From a checkpoint of a small transformer trained on Wikipedia: tied embeddings, 8576 steps.
MLP neurons of a small language model. Each row is named by its layer, matrix (up: input weights) and neuron, and shows model dimensions 96-223. Each number is 500 + 50 x the weight over its row's rms, rounded and kept within 0 to 999. Numbers have three digits each.
After each neuron's rows, "fires in" lists the words (lower case) most often at its 100 highest values on Wikipedia text that the model never trained on.

L3.up56:515492530535453537455584450492587518552475466555578493557473556551472411472596500477483536502479567480570440478472508415543530576571517474472603396527510482481503573523555427517435536566548521454554496465585577541395514515512447506505486459459586504537457404384480459465502549511543537415536603488451506527437551520512419482418441526526477537517516521479584487519605502430477490527501
fires in: "n", "w", "e"

L3.up1007:535468438431571491525472455479585482506470508442386479569528510478481491471483491489580489467600590478453371490600418559557592464431487534587421418463467484494461495467574504473598483556548459510563524641491482487531444460543520473442498500436512510481425562501467540482414475575530514426555499460475495460499530541409520470382521516542429570522495499446522570438478523460534510521495
fires in: "in"

L3.up949:461583507430420556503429588422543503471484517497645512486469554487577515522583519469531469386559513439437480562556465525373496525523604449541427461398559520479492521479528475479493389534478441524493523508514617453536405446523618589422555445510550493484502405483571495472560453520549459464470532460435422565476504541454473516367518478552516473516483483526509515479517503460414525599504
fires in: "australia", "russian", "russia", "africa", "african", "california"

L3.up229:475518491479381525477459554578508473547494508456534491537512511487537454469499485497444565525434503572419521400515479486448440440405460516539581521542470498472499494564570538455516412547550485508461444463501394437508586552487495519566370556540532521493592417438551515496479428476416486437510491526514493501447473499471512487429441514541563505516558523556498562594562478458575534543499
fires in: "been", "be", "also", "not"

L3.up116:507448545467508565564508497436497490484527417505482570545440516648546472487549499529513534429530557418409477452493461575532462572546514470504534375431493429435503505436613463381545528513530509466636497509410523440540429484528531502546475494521486517419507529442547522553386518391539533540465487508497493483480534539487463538567440485473421465450475481489511580483570453475449531471497
fires in: "and", "committee", "of"

L3.up728:492473550471528547558487522609470469524477513449460588537526406533548503518535488522558542509480575563448552374513514486464456484407517478504587514551527468412521538610509596415506432584474450427470454518455383465545538488488496533555467517464444521435490447484509475455431494507459519503478488490550400571537504541437435447544414471497555519434504424502547529531601457466494489499478
fires in: "was", "been", "being", "also", "be", "were"

L3.up806:528556337538511447504548447574522534495498486564473420519525418464505538467508497442480542434438532462589452427602567546481523484445530509621475591438484502578484406453501447434469504582529476482474442621474415651579483464529578576584575495498446497485485443439500507531534491454486437496474493493424490426418465608494528471540426525552563483436529492467534575419559438456546534471501
fires in: "more", "high", "most", "great", "largest"

L3.up383:492481512621467462486488441479484418490521527393586438476509509431534472482507499413499574483524527415474504441486440390546458435462413552463612432529474424426579439484451638514470486604504507513410434439540472487397579501532574509484503468493595512521484465454486482562503560562524443464489472545517528538491512518453566484585446466467593510473525426480478520454546617463487480562504
fires in: "is", "be", "was", "are", "were"

L3.up935:556535431421541461515491459470482474499560521531501433480447564424446529549494477449581512454558557543505391531547489588507459496554470511654528484498547475556534422533480426421558458530567476500502467554563499525552431468560522561483507528447617493498406491474475629517514377517481559433504576473476407539376537443468455493550502552503533494448497445533484440485508488461434568535497
fires in: "of", "total", "hold", "from"

L3.up800:591362493547491428562486417464534560435438541591554546533437550575427467502466487547521488478467519532485532479402476482570445520486552454580497451466453402453421567555602459571394567550556484556580465460464471433455487553477496534516446554480475499508521481487517525627429480422533453512406546498467489539449513506491514418607569468498475591581505522502532512450519587456476539400501
fires in: "as"

L3.up124:563509598560494552521460480529575458474512453496555492532456477497475480459504482600590495456523574574489412432474535515510496494552587497465555548505482552485427577560424491505500485630429367417487465471548514474527615504551587519516513510535443508483462399524455474524486557514487414491554497496486490548556488546473500464506471486522499459595493484507482513514500510473493543477494
fires in: "or", "and", "all"

L3.up550:492497503498523552539609478464493506536454526528458485478468543469516554499482512476454511473496521431558392480500474430448481506466434577610505511538456565537553454510576518504465501507501468496580522550533416504552514594556458481430483413509490506571385525476502511651541552510440446487463553497407573542519500474577418445456493517435548494412500484443510506412415513464453570400505
fires in: "the", "and"

L3.up720:508461486507464539560514511570461498485564567455534525445563416435529529532546490577540507446486568509528475422497488545455489463488489487502442527518464429463520528547449573499491433546427376493440497429403470511516411492464497557516441547511453508375528484552491415444434559528583515426471553487528590548500451536538566477508480497481599555468495415510525474549499589444498461494502
fires in: "and", "but", "have"

L3.up79:549458464443517517552505499490570500481467518510493465586504496489483510463547463513556512541454566590529496456489508456495548516583506497614559590486521579493498513540498540474388532540527511476511583478507535586477493495507538455365547571450470518579478439506529522540451557504583534535477465456427412494494517573484394491537381504436475497491531533461408513434593601444547527458510
fires in: "the", "his", "her", "they"

L3.up895:518456414470521407549442477493434449497542484414554425484542538414463513529463496460411509431414599485507500546581527597542418475488450503574486501500433422552492529537512531446540315564594546460445468525462460511569474470542539557492392510514613504533500418459543513512535438486572488579478524498532439547421504441465480539522461501538549539554531390543566455499555450460435556463500
fires in: "of", "is", "hold", "were", "from"

L3.up131:478455583571477554503539420426604519462485580480457479524495525530417455562419490577419475500598543521602490478432499566467410457428516576538495567551492550522515549434606436423533537565473495492454569617445524467410463445533515580498474493517512500472481409489495487531508469545523528462485460483434422440588493488567462499474522542449472524547495518492554465581485464448471470472508
fires in: "for", "with", "by"

L3.up307:439502503443454522533449495489566447463473583565547548497509588441462423498559508497435488452466560505501546515476439420509490449530518474455519450505550394442614418551534512518473508598528538479511572562551499532453403414570496517508493498532452507485574490452463460491523494533513544517563531528483558528429546540483463424446425515449468516475537545409530529418669529451467573442506
fires in: "an", "any"

L3.up80:543485396563499534403524447511492439517475488588606453503546436449414507540388469492452536495526424488611513498547538540520524536515524460587483473457531494480489468518546432503490463522496479575461543516509500505473509549477493514431451473482620499488453474509475471475599541454498529412533484555481454462393515518470444510532483518549583439525492472473558509534457514449499554529528
fires in: "north", "south", "northern", "km", "southern", "east"

L3.up193:543547490455519539493447447524541558471494526439512552508464646460449480469512514594558489599514546594469447505473521464560566435526452483558507512484460548483510611549488562530437430516515504426508563511597532588518574360521564516417560494559444497504496466510498481561448578550542536459464456487444443510494516457518454503551467520468453547490506475484514490473508560454491481451499
fires in: "the", "they"

L3.up719:523505465505503532487484361416460504475627550531521417404438467430480540514503493511611495439575598498496533591577470543533468439459543487590417533456538411591571508451513462556437446528570440439421530552563540552563434434498497560500455540456588499557423497487558535552500457500529577388539489479487433478458473514517534496498539524516571611545499394496534444568445514450489488487498
fires in: "of", "after", "for"

L3.up206:561452508480578559582358511490443434450455473439519499546488421501426508559520488502503476499544516514449488504429540507576442562591498542485451488495431516576547502514506480535464457565521439482559513574431433459518530484547507625498420534464485496385506518485546549496445492513512466525473553486494489471428584533476547561507432548549498474446500411469634547527476505440503480452503
fires in: "of"

L3.up77:499424560537426610562494447373503434502512581564491537404494462505516434497514522496522506351515492475475447403535400574572512548433524474432463494474439411466514541592466534500541452591497468474508460477466449461533523470517579525510499425534517530519635458477484467534522499519471446459519496490537577598489555447401541509436520478553494538590521467497455628442482588448474484519499
fires in: "and", "at", "of", "mexico", "but"

L3.up967:466488437534494529491467495434547490496420593543554530466457554400546485487456515614488501543525495469500587469497489417446510412502435462507524543499547558526517522653408502582409479513460509467454506539546470527522507439565422573510535477481477500505479537466498506580493510641462539467601460481506507508320523470497447535458530545481546472415528527503512495487490613470477512501501
fires in: "the"

L3.up422:532535429577530590469419366452424440496501455469477506498517497505487489517506509487588537482443574473520484535494441506419460498494521510535470455462506519505441429643459588527508512546500519534451575597487448489463450521637461583495449441518474496531440551457533427481449490571449543537542564504498489469471420441426502530446396502538487551388539518506562543447425704443411526564507
fires in: "in", "independent"

L3.up39:542471550509411648548620497493645394474578607471567457579486485512535454478565501504492498493428581417479527371545436544471497436462520567459570443565443407560536487568496479499431487625486399461436418464555540467441466490483438535506514452488540532477454520459524554462499601583437510480550499495515465510465531543526533467476547496469529537547499622486479518530520519454498500422478
fires in: "and", "to", "have"

L3.up434:467412406531525432496562488500476470547491454488487430547480441466463474466557460555469559510417556480456500480564509555500560536603524439500504598500462492538474570573469494519560454515553474465504465473419440578581471387514452515534513566542495487400524455513552469502491552539462480497540475513439470451412427515462482557496458558575569560404500597478503516560517476458448555504506
fires in: "most", "now", "among", "life", "unknown", "largest"

L3.up696:528480507495461513479489437469601496472404581566571594418434516440543549419550481487608530458462448489368539554536495471495515527527606433431435452542545560530514537531435397472424525528491405431465581442486456439495561562482481539408564580461454514449512542489466515466531503459445435493373607484519520473480504548531523509461480551524537496492512506519477494504522563466461521490473
fires in: "american", "japanese", "english", "black", "london", "french"

L3.up349:467491441420524526523465484532445478524527442507435462529488437436492426540553470488410488470467634503489468499532496515500425526444475550567432492562405455591573454435571531488444511549601476457428511558513381492549461453516436525495456577508554496466530495547542557483389450407513489529448551486499567407498576481471552495459490529478503614556497519435548529513588476463444532446501
fires in: "of", "at", "attended"

L3.up454:429451511502451523522435471532531519520464480477553498495478439458587425522526475514473517534457500541470571545460507478454439411424442530529479430480523410453546538597579521422542418531507452476511492382514481483494568465434517474518393516488538494495564486578541430538457602486535468465503488529527538569434556458487487547555436484496582468519505367523494520483550465448435590588513
fires in: "was"

L3.up607:479541506532630564459409483567521486549441460430559412456514550532523471398503490479557589511486482588385531435468429531470507453435464501467506502504506575561525522499499555581468489507514431516486545583435433469461578385538451575455513563543474526523531557444467466515489479531552493456395500502403497506459439495443516406440506517571451541527495574547495588430436635452517502421480
fires in: "part", "party", "participated", "parts", "member", "particularly"

L3.up639:519502535429406445491606441453538498510577565508593515465485586461474531510522509450487501478521621395580505549537468550563576573556559605576472444461519462577536507547513520462449445488615505494544555614486542604515425519541529480493399583451530497500415534455461413497547477484536499461485544479484478559456546520487497544558563513514478538437541445475490451458532537452467515478504
fires in: "by", "with", "under", "hold"

L3.up309:452420386587492548482540406438569556521559528528503468483466486414522522462582489441480539398543459453518537395551560440533524478526545452443562565480490520523508523519454496567500533571481469591440513578518450530513509505471513546493595487499528504407542452534465481453593497524499482487568510497498436390378458588485524438526554455542520472452535518457411509423562632455460544474496
fires in: "many", "some", "several", "most", "various", "more"

L3.up948:526575489529500501445511489515537472505548497401499401492523588466442455503608530422622519518459405416505544519502483553554606470484452559444603545523528469564558420533527464469441563643461466525492474422497422450498523511501563531424505485555609513502546514492550433575512519488560546536479497524415460563492512500436473446467408496450551543488498488458472582425489632459475507474506
fires in: "a", "received", "made", "had", "for"

L3.up620:491492491391550510551543489468551501549513495491388477513440413518424411523493478503600492496545545461530576495456464549493544528501450560663565522551493514540568422501485569483441601598519434455496515537535489534535395476499509524425552516457491502508407557487579550522393502467504587502549475472412497440514581537483494486543451523438484570533479538440457547436519519454554473497494
fires in: "for", "his", "to", "a"

L3.up742:470434516489552426518505525560495399488587541461534486514418477525553502465535512507532542458461520382452572462601544542365530514449521432431514521479523559637496498468479512519549524528436440457572443475589461442557447460557419506456512520436524516489539554421530565530487487492449516445543594518511470449510430547504392569463545552510531431550492478428484542558493574446543486432493
fires in: "you", "she", "we", "website", "western"

L3.up275:529487446420456458500518378391509475474581532540493526369557560493427531539456474531592495410550621549551451535471500534552515517484568588550530514498574440533547545578545512477476482522611492541545486602475617552499408432504554527472439582461527489490428404436496490545436480536540632404469494471456418539551522473456476543550517488558510538487522451447476425501417553451473536528504
fires in: "from", "by"

L3.up468:471517481451535477535447519502481474426544504444568547453452526473537461464497497550560500494526553472483578480515545512437506588571503543544531469516522525465543450550540556560425493515519494572395432640414495526475468402507432605535496523495536493445450417505441510681422482549470591467576460471429484433399488596531462523536468535547575504509479434481444525568500537456501512496495
fires in: "the", "now"

L3.up515:460443557564404587454512424550528455513561504434489386518485419441473547515464495478587540502460503458423400561543448475517567536457473533441425527481549491583543473457529502552412523604431506449479481456508534528421614516414585544435455505490578499498519481488532569554545492479535429505471472488437457502501511508526528594379573508562538551550519527478450518518452502459578482414495
fires in: "at", "under", "15", "during", "of", "30"

L3.up651:484432466507412465509434473426575497497504528539567641502462563485470450473435502545520493494509514494526578484434470571544421505530518497488482398455498436468465549662591456579476470541468469611517485500487544450484452521453509531495414558527506506466556484456494472557514450494491463513573513511523525458362504468454513582531569469481529582642527499495525497501579594464512575488500
fires in: "as", "assumed"

L3.up253:450423584485459529571482449480527489499516454549565581470453449520527453468467498470538557434479518523515583429427571443502446428512524513428524523428485526546418455602502437518368588538526471536539375513517596441577477518584535528513435454452459514464515393501451591499481492521541532479548539470476530530476560514539520538609423498484502458536521525445611639422429565450488575547493
fires in: "served", "united", "known", "society", "social", "such"

L3.up374:592437609561491553522496469562445566489445519562529473571495498543501511494528486506519522494457496513418512487540515548569496528601513462475499456419511417491513506545602468557514377544489418420526564508508475584497590434389488558540477592498417510381508492467609524441459477477474449517513461504438491543431511524466481494508524501601541576575484501448470506516533543454476498432494
fires in: "while", "when", "april"

L3.up495:534478501498561414586442423530558511576452427420610516567489520440420406490462521501492530449404565424428470567454557552561422443482456490468478486472519447537531447519503605435444491565585509550595472531418489559452533464510589479431501427509577521488493463458451509594527509477522471525471509492540504501526486523521472459524384463549478529468496437521552542405576467464468551475496
fires in: "was", "register", "representatives", "were"

L3.up684:482509485460568444560451500458378462470563465460461460446497447504403438512561479520528491507550592484507525548375465535506463508524473546627475512483522460471597493563450514487463552559597513441467486555559378430494454503618446498564427501485594494517390526527581505453428494452468559456479496512528538491490501461437477422567478490456540607470536515510537511539417609452458546510505
fires in: "in", "to", "top", "esp", "tournament", "eng"

L3.up674:496479467468462484481492514514468571464484630460446515553500481397401488450529479527495578471539569515464441504530517480455484456415455522580426485516545508457553454483575509477573496545493488450463494496562359429464533438592564491535544481555437536460500479406481536531524465481536428516469464510539533430571438630497406485464505477463514554539536443482506496475472515466529517533476
fires in: "is", "are"

L3.up462:567402561569509535582387407368446491465509573516579515529534461452501515536471493505498489481490448549516486443459544501580462487529501459540486449435419434434433544602543535432504460600473450422504479511439508560437578479534473523475536517533477502542509491560489520516503575486525482448454654455498466556485530449467473496569510523550485475541526397521480526519518555445494475538518
fires in: "the", "there", "it", "they"

L3.up917:497393564555352582455501410435587497525543586570537448539404483593446487479476480569503482514543426532474451540477573499486465408518510516524460499549569464483500557511581449534553472553434444436561519503485571599443554425428576497481541519537488495481475396558492489549530470555480511529467487477408454559532532541543500494529514564461523525567497535455503484563479442463543508497496
fires in: "for", "at"

L3.up217:489538506458500546488566459557599475573457603497559452524511501558502513458517499468553655489521539503460538490551571504516552454476538577487544530508441472491519530501529412466469472557486418374502460495461553449464495519435491515457496395452543518402578455460486443485531566487529551430460521498473404531489522621468477423457470513457482557364529467475540546533571524453582493461492
fires in: "has", "have", "had"

L3.up667:521512475536517476506471526547506495523410619519531485532456563499470506433570454572515535508460569467514509558555564504486496524562432533595438462540485518399550484501513409492496467524455531506434540463498410544380482558502476543488417513471588522576435554377545374544550488440466441482521504546479544491513461620489486530487524516454603584552508451452558526406509440463510571463498
fires in: "a", "as", "with", "an", "allmusic"

L3.up480:549478537543485598526502442486505387498562500480525526485491435542435483540547505455597508485594472480429561472561513476598483602494564447474479544424599430433508582480509444521423500536510435454501539454573512410447480439431529597549453417486528522511522501464601528512454492574554564447484483487465421509489500533532490549524484471549513534470484472505520445536581506448454474487487
fires in: "of", "following", "folk"

L3.up250:486525408451568545520521501501525486466477556519541481542527467433539439511506469545582499550444497507489564425486499471405542490500441512616457581456508565524461499658471521529403438554485491488453521508608462531463484460600510543485562517526516490544412586538541487494514534592457498478514479482505515534388537487462408550472440561421509474444537516456587475514455574458493505494491
fires in: "the", "a"

L3.up580:465487374501497503463525486450564521558500524364535479507505517446551497425559474476503622494518538545448500435569508515528500474485412548431539568525448467448537472481491537471554446543443419560509482540512540477512489387483620459449549497514448494352499452524480486529506486596475509444501471481426496420531477524421486448480443493577482412518483467452450619495498628465512546506503
fires in: "most", "be", "also", "last"

L3.up897:526517399576528537444562408539531520446450495622490435500462452424447529495411500460517527491568490535431476568452499552525536460504565421573360505485564544505520525452465447457440435513508501461511635484592485466580516529501528564456523557473589508506471494434556426477551467457545474423360548509488472443454554516547538536500445501552527446528521509518505515398464479460484486474501
fires in: "american", "new", "national", "world", "best", "roman"

L3.up863:497429479399465452531450516461605458447421565561467521509480535539514447488396471491474508488497483536505522496481436569371492443574482482546539534505529558543433551688515513414440536550506531443484510523546486525537507593559546592548480558502455501558511449594550579500449483497459608529461634480460403542536608512459488445524452567494536466565530512502590494503500498449494552489499
fires in: "an", "a", "english", "american"

L3.up796:467548488507599498510570468434473489493550582529527456503453556461426429561537477445571501452445572437512503518497432534561547583533481572510465464446520453454522521475450484458445560609463533446520504564555449487443470505537522512506482399520531508483456576463459445610466525522505473454523499507495523522483445489485479506579461552416539559471509440456601488427565588458450504527493
fires in: "a", "actor"

L3.up155:495390435496445496486536461442482458550533550542499541489502553468547525485532496488496541468490559391536519324440440531500490504487464530456498556465515508516498541540443544467556474509470487459514549606495467529450453417415526514485514473457424513450522457526513523472455433575433439445598475490478483488450522478490447455470551495448542537533490516492514503475626548456554566464492
fires in: "that", "which", "all", "if", "some"

L3.up232:519491512557502510542457526460512525419531502504495595447606446471541504543546501510436488475545577480565434563540463499448515458527469483445539560512473517470618545525471518497481414565478516447473503493506453462510504434466581617516435447513513516502494374448489418549457516469560510434477508505482536577587456573496473447596519496474477498454494418529482485475561550453472506526497
fires in: "and", "or"

L3.up303:541463399494484526530481399472488482437551500521454374516438464523476528526450484510589521440564520448524533501598466550548522437535543540647448563558498501512437532530419437490512481552568504433476595513566481471526517495588501547543549537461525486514450536475531514519498449507453493460561534509483454586425562464539568576558417553524545459571527490446509495542464482441439523510511
fires in: "new", "high", "news", "newport"

L3.up813:483482460420581449572428478452474497432549485451547546463545497411466496534575484434611551469504500514495560461470492488421501520517551567517489476573447486468554462581460556535517520514426422462521517460497506620512519514547474530505435504449464519391395567489564442538389490507473540487581561542387495545491525508502568523537430505531561491449502438476539490485496580443472535510495
fires in: "a", "played", "his", "made", "0", "record"

L3.up916:574465632560437589485505496580524442463486536584506444498510522566435441528479492507537513483423506523516461389456459478551522543489585497492498487467529442493459555468555479488375539558555505434483472448566499491505502519465613483382470617433569520550440527482604506423543473475475525488426516508541496554454524477533466548473515537486549602477533499483456483519609454461469489396486
fires in: "of", "n", "e"

L3.up437:503538487507397579450484471492503419478570522506480536559501523502427509466531500454541509453555500570562482546492503527517483494491512470564534464425515395422476641480566497448570452582474443411505488528599635513387453449534586473472518583527466482589431481408484410446478565517561544435515528460453432444561543494408398445584552476555433556602498553468506526512520491452528479517514
fires in: "in", "from", "to"

L3.up147:540452503516477581481479503506475483442555506544575428554490469518488513509468496576481517503566501470524479541517431548568526508536511505617462527463505481418507547577528487508503478542533569527473493446400518515563446514483517500527502542456579492504441497521533556506517568490477501466464477487504430607435568418535548510611427501432473428490552555466474470561482521440447541543512
fires in: "new", "news", "newport", "switzerland"

L3.up249:553470551597477510558494502494449485478421549557510588412465522499448486524447502540511542579509519517522568458433498524554454533586583411461529456536519461433527490666517467531381542530452516533540457532459418444503525522489521547493431500527532501484554478356564497523537461450500421529529482533512545472460458470535486457623492482477545572513525459528530486474524633451462528446505
fires in: "as", "or"

L3.up862:579547439593455471503478437418410480461523521535556537428529556454406473518565519536447499474539525491608514582461502490521458509517469592583549513576519426510578502552565464555440490474517523517426498542452483491491493542531448498559370505456539498629492504443509508528453485523514488498452481504511486541452494453511527550634447446454539637383498409519506382491596556465401501434520
fires in: "against", "by", "to", "from", "for", "with"

L3.up870:524441434447497502548554491476564575533392565502524454463521575512542530494517514516542500527417655449547497532585528509485522462503469537593491496450523533487517548514477486463473465571521511490477454613473492585466553487627480518454544505402528489579444501506465485479456548538469499414444504454408568459423565510520388511513553490456487521507510465467446531445604480464548513434508
fires in: "and", "it", "the", "who", "an"

L3.up887:518524527546436542587494499480567601584440523520602490461504513534521560429466508452542578450497490448439600420506601424474460428536544513489579543445533492471536402560482467508419515602472446530495451503473565477476565478522496503424579447478489516475504428463486570430542587439481442469527492469442429543425488583556532575558473459456492517518490474469496536465577582446523554504486
fires in: "this", "who", "such", "known", "that"

L3.up19:477541550486451484485534471455432484516525510475510504404446482491492391543424503527538490509557522491593458508505431539482434551529448509491462421560536468515586513669548450537505461518534443469411454509515589604486498420489544530551428536510606486497504462500446590531483483541510482558565487491440502496444616394425474567513550524648574420528510582522514467481503514461464548523506
fires in: "at", "attended"

L3.up496:483393482526588472576413454537471577550511494472492466494535571503534505529563517524494490458489571450538496409478509537516409468602470547441470530380415517541460522543442496503483440557461486471530551544425552504522493445422533559438467439538475505462518486507587494528486517523489522577497506496478487473496563467523484498541531511489485567423509478532539508438639541464427550434503
fires in: "that", "said", "and", "most", "scientific"

L3.up522:561551534451471509579544548458578471479538521485562574446581457610570473501548490566454490448522520553497501393518469532475420457403489590553554542465518419522497609537523541469469443589580457388493450493587564509508457444525553541540560525435470503528411472491520560476449532514489584444484541459484435550449545491514485405445473479472480517542489526543506475543564451461512527417490
fires in: "he", "she", "and"

L3.up204:445527482454542527582500534491438448539518460533473555418488502442522444527448448559514514507488565546456452441454466515514467566554463543565476490563482480531577493533520581570457516508575534494410509511428474666483500540398486528520483542458492492536443455498503601498386476486528566571543508481480523399463576457525496539578501503562535571521540576443417493447521471455526582404495
fires in: "at", "attended", "tennis", "poker"

L3.up463:547462448432427497550492491485506507477514552552516449572501540592490551549473485495420494472418499544585534509534447569471503599582470553650490486449514509517454513531487458396480450502530488455493493518476544506472427526585524627527537489488535522552468540477557512531501509414487519478402599483401463509504565512470513416512514550435457543556480536560502492540524470440444557400497
fires in: "in", "and", "of", "english", "for", "to"

L3.up400:483529463436591497516532467576465528515480498445432442536571497487481509514486458488462563500515531525452472450534555438459507503572454526585535473434434499499479457515413548397586431572585521466357542511500476572391504464489520605333561575509534501540494554554473482530562543455597534441510633478460533496476544509454393375479474567533543567513645531478455556517446511443452486571509
fires in: "1", "2", "3"

L3.up271:491439464483516489528409436545400516488478439454509485409513486461434466453476487558465523601519484458544501497462612515515483490622504430510549495545425462491548527547481545493475573510610450530493459499469452469446486570497466559476378508543502484554515440468504563537392448427520520512495560498475517474523550502469509426609451459547493599527525510418547576441519457468469528511516
fires in: "in", "no", "1"

L3.up609:480367577495482551484551449527545487487587513606481454547511440444510500522461480483456481481539480465544563505497477535581487537514438564498444475519563346506597486558573457529508523545547406426449542585469422569539526474438486531454410609416514498402527480588516512510505467498512502557427479502469471524481605445465548534560548521511530478493474504439549544473499504454437557445510
fires in: "at", "for", "against", "from"

L3.up586:507511603513554550510463475479498541533462481568489477381599503451515519540425464450508490518516483494448481446528508458545471407505458523450598499528533421505563441632564463470465478571511468436423547509605448536455551446438510502516516584546478503424489470524513463464512529499495462495505462499469461519398514458431517414575472482505506506562506580506411526463504589451397560446495
fires in: "located", "born", "tracks", "while", "based", "track"

L3.up708:497398498515502510454470508541609527558497540546485476552469490534541491473491499586497602456483511427441633526570608568452435440549453531482546534470474508472539504572517424519464474560459434469501483483465504469508410501460437534541431489477452504408469450428530480579484478521508523517478517512491419552469523581471355606437470534481514459455518546505562522524468561448605507511498
fires in: "had", "have", "has", "just", "having", "unknown"

L3.up251:515412545500521532576510433535535410471477512467455483571438500437424517564500483450473480401552498493576509453448508565525508556620567504491460463474543579518526502516554462484470561547477493435504540472402514487377516507527520519529482461464545523446404506396534494500585497429586479474538537496390409406551529576558484522511476496557492451513533413519543503484485461431513517455514
fires in: "new", "american", "of", "annual", "original"

L3.up951:531429538551460566479542391527480470485487536512572456501574413569401455484479456507506568577477531516564484558552489437600576528534529474481484458552466484457527513534498433523421481591488513611363464450500537480451502544441560474446450509537636493473478451534427455568593621451493475490396521516516552468458454543489460532433523482490580539545538604377508506538465532456564474534501
fires in: "north", "south", "western", "west", "east"

L3.up508:545525524504459579576523463448605387435473548513529464557484454559474508520474517506481501481555511488584447425544363568530518469530572566573561508497510534470446512460605550459438464539566445440451509473519608459433482432481530551541497434499538519557502507447542423561527576507513549525576452460427489514558605537503475527536479466458473511554498505473455464518478454443359541472510
fires in: "and", "of"

L3.up884:471489512413529503495490530489439529460410566554464527555484473504537536364457505508489528465542494563491451575463536477447461523598449437589459474469557462444560480530531544468544432548526434449569454575429565558480477499530571476456559506469502491526513595591453566472564504457553521468496487487503435600440504524427450407590513498524479658518514402544457466514567494456437550555502
fires in: "in", "the", "according", "for"